{"n_layer": 15, "d_model": 512, "n_head": 4, "n_kv_head": 4, "head_dim": 128, "d_mlp": 2048, "vocab_size": 16384, "activation": "tanh_gelu", "norm": "layernorm", "norm_place": "pre", "norm_eps": 1e-06, "positions": "rope", "rope_base": 10000.0, "rope_fraction": 0.5, "qk_norm": false, "attn_scale": 0.0884, "bias": "none", "tie_embeddings": false, "parallel_block": true, "init": "uniform", "init_std_qkv": 0.0167, "init_std_o": 0.00305, "init_std_up": 0.0167, "init_std_down": 0.00305, "optimizer": "muon_variant", "lr": 0.00116, "lr_mult_qkv": 0.5, "lr_mult_up": 0.838, "beta1": 0.9, "lr_head": 0.00545, "grad_clip": 2.0, "warmup_steps": 200, "schedule": "wsd", "decay_fraction": 0.301, "decay_shape": "linear", "final_lr_fraction": 0.05, "batch_tokens": 65536, "seq_len": 512, "doc_mask": true, "train_tokens": 600300000, "steps": 9160, "dataset": "wikipedia_en"}
MLP neurons of a small language model. Each row is named by its layer, matrix (up: input weights; down: output weights) and neuron, and shows model dimensions 304-431. Each number is 500 + 50 x the weight over its row's rms, rounded and kept within 0 to 999. Numbers have three digits each.
Before each neuron's rows, "fires in" lists the words (lower case) most often at its 100 highest values on Wikipedia text that the model never trained on.

fires in: "of", "up", "place", "out", "by", "span"
L3.up1649:427506459457466420502509385510490508479515474541498516541493486499508510558440583472462485524578498517530504500537510469492505537427548467489630548478477491546460473496532506601475424508491537466523558592489568413460521502483461535450543527579592565526593411457553474511490625466497472435528465453545485376460526497500509653442522459502517523515484601435477472438514449454475397469531
L3.down1649:456444503472462461509507437484464543513486529535490464478509487463464448511474494489500519512514437467506490520582557400491552542530454478475562421439494463533529485406542492480457527395489504429573578478530575478481507518418519497577500460599562562483433413485528483594500576555510474482426505490478447506502404508434571508428527529432443573493469451540446469521438521496481497407484

fires in: "july", "june", "december", "october", "november", "may"
L3.up701:402540537474494469522421555513501434423542488486580437489597546515477531525470513491513452430542550413532537556481452456520565474510424455592502559592517470498494520464536537569597529453573506494503475500472523559508416462531504382600523508426486502522459509462550564459488499485458500546570487522492543519443472461441509526503517563497484555453593582461534460474565517521485573507486
L3.down701:425503454572573504539426487470556543501448637432533497518553484503538488430533497517539453484475434520534486532488516585475430446437501527523578556464532505506483506491590503381391587544436460454529467583531498508427500567465568459441530471541466549498515497519436540498535533437364380435427481401449566461450596507524497503553508523447426452525443462494453464497505636519487463432559

fires in: "de", "van", "du", "la", "der"
L3.up491:482443563520551459463525534525566527459476525488529513439471497389534596473499503574604628571509517534404497450389491438439535487446419590550445537635567426503427551424535492501535565536539499555502420443469387477513427551482508419390467467529457561547517573485445576448520591525458448484554455489429535518447523508450475524443516533466523455482594395488436555539569611581568529552412
L3.down491:439482455508597595501561437498546445580428600474560524482498496478489501524438482521497486511511532585470496511457521532509493549457497589482547643590588461419433501466440444577446480596473561589507476448559445544492475489554474486384507513490432397496602500530489446502502511496464503480531423464579508477559459454466468608483482474522451498468473447521566534513515561458523440489501

fires in: "states", "world", "us", "personal"
L3.up407:499471491472490502484559514453444560439515524518463586578534483598478502505431584494615479382421516549501525514587589519518478536551517594387514528491442597525441417519556576451550487430497440526437568555575462577451469461473504464482486519432584527583481475477522547427473512487427504587484447447504483545566540627537535477570442455476414562548427563495524492569515577532453595424454
L3.down407:521480480558494510621487539571493488520440586497504512468526475497436509475510530552527465399489555532463481525516587565585519536522502495459457428563480499498532475551470494570452504524542443512383531492531419491557559438411515422461480521495496522506451530482506497494485465513438551529420445447547531445542554565530603405567481442413539566572409522597482545543571534427517499497381

fires in: "international", "world", "billboard", "national", "version"
L3.up1794:569499549480528434443469604462554484553544526499506500505498430514513505430544572549490563466546459527552450490560456522509433457540460540527529507503471507504437486608499472454550450508479467459479583541496510505470472529474513477468551517501506503507446461481520543524488500544515582567448371569400421502553467544462545546559498546469532525533522502513523557465497514615495384485539
L3.down1794:515511477489450484443528540514551447570590441526491463539566451568480476383584568642487465475459436531540532459557537544497487412517490460517515521522481454517482491498553529445499496439483434426538506486595540465513451516555532451546597436447501534483373563570453634506485487452535677493402441519407454560471473525455451488496477536524506529465540548534456566504457551552484433387517

fires in: "years", "year", "season", "days"
L4.up822:510486478542461517498499425510514414476474495446492478415489541515520459507497522461485478504488453471617525373566476459460536564499485519455525495464543439488440506516509554475543487498510593506494487453523477520440486484550599438620548481463476464505449402568487431510526467540465446429489521541506475530547549464579505402472575598555467484573410504453439495563468450460543544508509
L4.down822:517458471501493548432521497496472551451489606575474461430496493447577440566508463489479550443570541547440422510446431527424580531574550506531501490463545503507431465527527605509570539540503560441404480434481496495491420536573534450471440513584502481456428448570374466482444566519496519504487562518475472456438578527574479537475465570559454479547516422481435562574469452496488615544538

fires in: "band", "team", "party", "genus", "title", "group"
L4.up871:492542471467516540557556573541517396514536506524427507503480431493445404611539476538547498410494449427570492528491420480491569489427507485508532471500498594593424472427577474535422388578454485529434438411531474452482456590585563515523450502445587504544595456498540558473559522483465561504548492522461376520464461549497423493464475501379462475505576456584548414494510487507479477507545
L4.down871:502495502530517505483505390515512453473505500523426547484529406531437473549436570446536479486484563408543477557576459540419570492462555415548506569485440489462535519476534564442537527527384604456518444501532491387472414557548390412444525532456496419505453460493507514473495455567511504453581447482493485499408508546504541550524485553556467522476570451542556502483527492459521614504520

fires in: "0"
L4.up702:505469526461545474443449516459521510563542523486587546537506540483607508532461484504533569465582497373417456501437544566446561435567532448500480507422353455466486466465376445563477376541529519521530466475411539553552519494551557495590525524492465535572549465480509547520521520551425492456552502498422544490563519580546538587544492429440495460593577490427430449433472493484534558457506
L4.down702:461479494475432405436460496470611511538534514452532558458449463533633490589492480574538450438516424490476425499482467447544498429567524530492526437460486486471497536534428483536535503601475588553493478521480517522454555582446531477552466493502538507469543571495598491511571558526439509519464516531512549503450584526487456506493500431507423505475508564361463465390417557525504465455410